From a checkpoint of a small transformer trained on Wikipedia: biases, 9382 steps.
MLP neurons of a small language model. Each row is named by its layer, matrix (up: input weights) and neuron, and shows model dimensions 16-79. Each number is 50 + 10 x the weight over its row's rms, rounded and kept within 0 to 99.
After each neuron's rows, "fires on" lists the tokens most often at its 100 highest values on Wikipedia text that the model never trained on; "fires after" lists the tokens most often just before its 100 highest values on Wikipedia text that the model never trained on.

L9.up1015:54 63 54 54 55 51 41 57 25 50 38 48 36 77 49 66 61 55 44 65 64 25 50 47 43 53 51 58 53 34 45 54 45 50 47 55 57 43 51 35 63 58 71 54 49 50 38 66 44 43 65 61 42 46 42 33 46 64 49 41 64 72 39 28
fires on: " ", "-"
fires after: " the", " in", " his", " a", "s", " their"

L5.up810:55 60 38 56 65 54 43 66 37 49 36 50 54 70 46 49 52 43 51 62 57 37 73 60 52 64 62 41 34 36 43 42 47 42 51 67 44 44 62 44 67 43 52 58 46 70 48 41 46 70 46 56 37 49 57 44 64 54 46 36 58 44 42 51
fires on: "ta", " new", "-", " f", " "
fires after: " the", " a", " San", " in", " on", " ca"

L6.up541:69 44 64 59 50 46 71 45 63 59 35 63 53 43 59 38 47 52 40 48 57 60 47 50 40 37 56 58 64 41 63 32 46 55 26 35 52 45 55 47 52 50 44 55 50 40 60 31 60 47 60 67 50 52 50 53 42 38 51 55 30 41 57 55
fires on: "or", "U", "A", "ol", "y", "ar"
fires after: " K", " R", "k", " T", "t", "R"

L7.up366:52 46 52 38 51 44 82 60 49 55 53 52 55 56 46 42 59 51 51 43 50 55 39 41 34 58 46 43 53 44 36 63 66 39 59 50 55 48 67 48 48 57 40 38 57 46 39 52 53 79 69 48 51 60 43 53 48 46 53 49 41 57 62 73
fires on: "\n", " ", "s"
fires after: "===", ",", " ", "\n", "==", "===="

L2.up858:65 45 56 44 49 47 51 50 49 31 34 55 54 40 34 33 53 60 60 42 57 55 54 59 58 48 40 38 44 61 49 49 54 48 41 55 44 43 65 42 37 58 39 34 43 45 60 72 63 80 33 34 56 55 48 49 66 39 52 37 34 53 60 69
fires on: "\n", " a", "|", " "
fires after: "\n", ".", "|"

L2.up1041:62 64 30 59 59 60 57 42 40 52 51 64 44 48 42 58 46 44 38 45 51 53 54 55 41 48 60 61 49 42 35 49 63 42 48 59 41 55 24 54 39 47 39 35 60 45 41 56 41 57 52 51 59 44 42 66 41 36 49 50 70 55 46 38
fires on: "out", "–20", "20", " 19", "C"
fires after: "-", " (", " with", "20", "\n", "n"

L5.up288:45 47 42 60 41 45 39 46 63 53 27 61 62 40 60 71 46 48 64 49 59 48 37 47 43 55 72 56 45 58 43 63 34 54 36 40 47 49 50 70 36 56 52 47 46 49 56 39 39 28 34 59 46 54 40 46 55 60 54 60 49 60 63 50
fires on: "g", "m", "n", "ish", "po", "v"
fires after: "er", "ur", " Bel", "ar", " Per", "or"

L9.up124:30 50 48 46 47 37 43 52 44 45 59 61 55 47 51 41 49 35 61 58 54 45 65 45 40 47 55 42 55 32 64 69 40 64 57 38 44 59 76 47 41 47 50 52 73 70 53 51 56 43 50 50 54 34 66 40 60 47 42 66 45 65 56 38
fires on: "ce", "ri", "li", "re", "chi"
fires after: "s", " ex", " sp", " S", " a"

L9.up839:72 37 37 66 48 47 42 53 55 59 53 50 44 49 60 50 50 53 57 49 35 43 59 44 31 43 50 47 56 49 46 34 56 52 42 50 56 51 45 60 60 61 44 48 52 65 57 35 57 36 60 37 67 53 51 55 50 47 59 68 35 42 69 72
fires on: "ar", "e", "al", "ol", "y"
fires after: "c", "t", "re", "la", " D", "b"

L7.up777:53 44 55 53 50 53 43 54 52 26 46 41 61 63 42 55 49 58 44 64 60 51 48 50 58 54 41 46 71 41 63 62 47 46 56 29 42 55 69 45 53 46 50 35 66 49 53 57 67 56 55 51 61 41 44 51 69 57 60 53 60 49 64 53
fires on: "ce", "cul", "im", "y", "li", "um"
fires after: "s", "c", " Fa", " de", " S", "S"

L5.up50:51 38 51 47 53 41 40 52 29 65 53 39 47 53 45 34 45 46 52 55 66 51 52 49 57 36 51 41 35 55 35 58 28 39 58 56 51 40 62 30 45 51 44 77 43 62 49 58 52 61 69 75 37 59 74 58 61 44 49 57 41 41 47 56
fires on: "e", "t", "all", " do", " record", "ip"
fires after: " Ch", " Char", "L", " Har", " ch", "D"

L5.up315:63 49 56 43 41 60 35 34 53 22 54 54 61 60 49 49 43 64 58 35 67 47 35 45 42 42 43 58 61 50 49 38 46 39 52 50 41 70 68 47 61 52 52 62 47 61 49 66 42 62 56 33 61 42 58 44 60 39 55 61 52 46 64 34
fires on: "y", "re", "ce", "or", "il", "it"
fires after: "c", " c", " S", "s"

L9.up1031:57 53 50 74 37 65 52 61 56 48 34 54 43 43 50 61 33 39 52 40 58 42 29 45 47 47 61 40 50 54 59 43 49 51 55 52 65 54 33 50 49 56 37 45 58 44 46 74 44 57 33 63 66 68 45 46 60 64 62 70 40 47 49 64
fires on: "n", " N", "e"
fires after: " ", "ar", "."

L9.up687:38 46 74 63 58 46 50 59 44 56 68 43 54 61 65 42 57 39 52 49 55 57 48 51 50 46 53 34 38 50 57 48 57 67 68 53 60 46 59 59 42 56 37 47 50 43 41 48 57 41 63 38 50 42 57 44 69 51 37 48 62 36 53 35
fires on: "er", "′", "ic", "ol", "um", "ing"
fires after: "th", "b", "d", "form"